config.yaml
head_dim: 64
vocab_size: 512
activation: "tanh_gelu"
norm_place: "pre"
positions: "rope"
bias: "none"
parallel_block: true
init: "normal"
init_std_o: 0.0
init_std_down: 0.0
weight_decay: 0.011
lr_head: 0.00351
warmup_steps: 0
decay_shape: "linear"
seq_len: 256
MLP neurons of a small language model. Each row is named by its layer, matrix (up: input weights) and neuron, and shows model dimensions 0-191. Each number is 128 + 24 x the weight over its row's rms, rounded and kept within 0 to 255. Numbers have three digits each.
After each neuron's rows, "fires after" lists the tokens most often just before its 100 highest values on Wikipedia text that the model never trained on.

L3.up681:147146147122104146146133081120155152141167129105096116128146102104131135100138124068115131120095133137111120127128117099143137142122164164091147134116138084188101124144134139119175112118131134148155122191126119141146127163084149118133102120125135139121157156128123090156128122144107157153096117158140118110129162109141134127147114097132087144138145166090100108117187147120127109138102192132140115150118150125137126178133113120120153137114145113155106104115183095096130094118082145068105106102132115133118166138082111132121149136172095168120171101138104139146122072115163120111
fires after: " s", " w", "p", " p", "ou", " l"

L3.up588:150137116157126110095129111158140127156124168141142115123131133107168101145131131099167085143089133166115117136108139092150149104127116142129170121136112156129111141136145153133148127134143122122165110141113111117141091147136152155148140149129097131082126108175123071094163089151133107077127086142149161096105195116119143155146112138102108124120102150136123108150109133093120107180104094105108143117123170102151098132149084149130134140087124117103113141110131154180113131169155151145128087164108090105160148137110120176137108166133138121090108140127119123131089094144113178092
fires after: " n", " an", "\n", " on", " N", "n"

L3.up765:107161109121103113148160140100108169141123127133136107161146128119118138099151127115146091130109138151111152104174080137137141137118113081123144141125171077105133089092112153135135149098130153104169125104133111139130153079114121097109108163131124118085143096140112164141157153116128148121139088122143120113161088131119160122115114125160078116107153115108134114174182135122144101105074152130130126146083120113151073141122078130108127142170162123129117164094108176146133152166107102091139142136124094117136152132136105125125166131157129162127108175123142114172146102151174129141
fires after: "s", " s", "es", " S", "p", " c"

L3.up398:127114147097173162166118134117145139150130130143133128110167147133144155184111126126137127177111095064155126128139138144155139147140120088178156089112134084123191106128129106127125085157142156123151174122096136134134103125094153146150112107132147115131131152145150124126138149092144144095102103141123143153103088150142149127170133077103094123127137159130129107120107116111126101107152143098135162115120115146103116108111071101071122116123106151147112134156137099121122106098124119110134076132108099129141153124075167108194138180153133111126158125169121110119105143121117109130
fires after: "ver", "ol", "in", "an"

L3.up169:083120139197134132096148150156089113110086159103136114151093113135129144136161138126167122088108189116096105173142111149106142132145100115158113121139145139098116069140147132135154118134128131132110131159149158135128140154119097104133170167156151140090120119134144132139122077144113113183125081106145138131095121145110142142104115161080128132107166173119093122129118141134135155124120141126120119140075113094120096110123135092160141116154146178094122141061126125144084115180138144131127141098100122134086128115157102120102149138142148110141124147113116131124116121146178139153
fires after: " o", " H", "ou", " N", " he", " E"

L3.up497:098119138134151108112085116120108160140117146152165111109129113162052166169149078167169114124128119140163086148151161105123112132134137130149138181130117191115137125128129074118150151104096155107107134163157163115126109126168148120144133122150143119158139128116121131134089120139093102089082119119079113154126131123148102137148141141114114125103148163103117127125117124115119133141175098143142083117131155135136127122090164145114147142111124079097136164082118147152113100151087149153130161138143072144124121155099144113135095128130139117152091108141126151087129098099148138156
fires after: " m", "a", "e", "o", "m", "or"

L3.up81:143092125116146092143158165151117144089140138095125142168136087139148136168098143148164109103143131121089135119153109124111146131162132114115114137114147106082145111104102099121103132147113149117105121144147161147141144136111139125120093180170172162079116170090143115159119109137140112104142107112095122131105117132126093149134122144134132125120178168142140123133088127145113133143090106162105152115089162091136126029132153149144120132155142143123150136104117160115097123159152119158138159102113155114168085143130143100163142103108138140101140135105132120087078130149078132128
fires after: "ou", " H", "u", "is", "H", " h"

L3.up428:127123125121124105118129185176157134129111155144119148131145123105167112116079166133100120114167150147158154107146160138121123117091125098122152118124148170102069165132118161130129113103126092115124137119129134118179129135123146120098101141137107145100078137130164089116130155149180144126115112138138138093138152108159112114127132125083108136119126162126075117197132147057174139078109141118120126100124143173145135139143125094146136133141096112119123105149146138120130095162157127160102087150134113126108075148129137154140120094152128087143147128178111124111110109140102100099
fires after: " p", " P", " N", " n", " B", " T"

L3.up328:103159117120186165136142125155116123140110120144128143142208149152167113130128096061129118108140117091118095142138140168169142155155129190102158110140129106114149158091100167116101153171151110140165143169099104113096063156106164160130142111129130116135130092113105096107139132132149133151126123128137141142126111164156159123132132087091151128103137126104144127116158117121142141064110165156124129119144106143148111124106118162104122135085147125153133130093086102099149116101100080123131134130111112142140132167152156125121096125115131137104093114104143144129096105141127112127
fires after: "d", "ow", " t", "ad", "h"

L3.up258:113165137157118165125098116136171156139090127085136129103128129112143146088157124089152088073120152114102146108135170109132110134157147132148129154097133136108134140115135128093138127149148125129108146119151139131144120178109094115170164164127142104068130134132166110138114153150129149111145111175109116121106098070113154153103126123070132162080126131098104157133129085150136124135122109150098091107164166139114147112131177116144168165140101099122139146122171125123135138094139099162088156102110133138149139131158108137146115115127105137144092115114115139053136110166131138131
fires after: "e", " C", " A", "ou", " E", "ic"

L3.up650:115119152129175115154165079128133160156130149117138095112087129134134113141121140123138114158097107152157144122204078133165162117146170150147119130119087155129155106104113102141130147157140115082130080131112109146151110163131128143118100108130125121114086159116157110143146099122134123119121124153107112131140092142148150124131108133142141105108146119128142113132109126113161097125104079100137153168125163170105142135134075176072136125148146134126131174146150080177133104072129098123107172128116123104140146131142146115147095103168101134115120119132138073099115147125082118148
fires after: "it", "ol", "an", "l", "en", "ip"

L3.up266:101109128108117135100128144073131143134140142077136124104155138154114135113125147159158140098138107101134133136094104143096134113137113154126113160130121130111116154101061158118132157185123142141071112086145115137121166139113150124145106135153124165086103145101150127166105167154101134113109094097154122151118133124103113172119130144104100114118122175112075187123147101113099089115130138106112109097128169173129112106109158141081190148172106151111108157122108118124140128166143129150171154139085104141160108159148134159152134129116130102150133160143123107095133133123138122130
fires after: "or", " C", "o", "y", "ir"

L3.up687:130133123130165123158112118113112169119171131124143116131181144143155162139089101109142105119120143132117137137165141133081107132114104182120149067111151151089137152128108167098116164133115134136159117158116162154101106121115083119125114147122137149104165072142116109136095149116157135152118102157134152094129109122157179140137091158118105142118128148100136146122145148115085094081123150133167129133160092099131124161138136120116104097092108118120148133147140124111127132089117089175151170104122109088128115116151114093160146118107123129090111089084145129166178106155120160155
fires after: "y", "nd", "end", " D", "d", "h"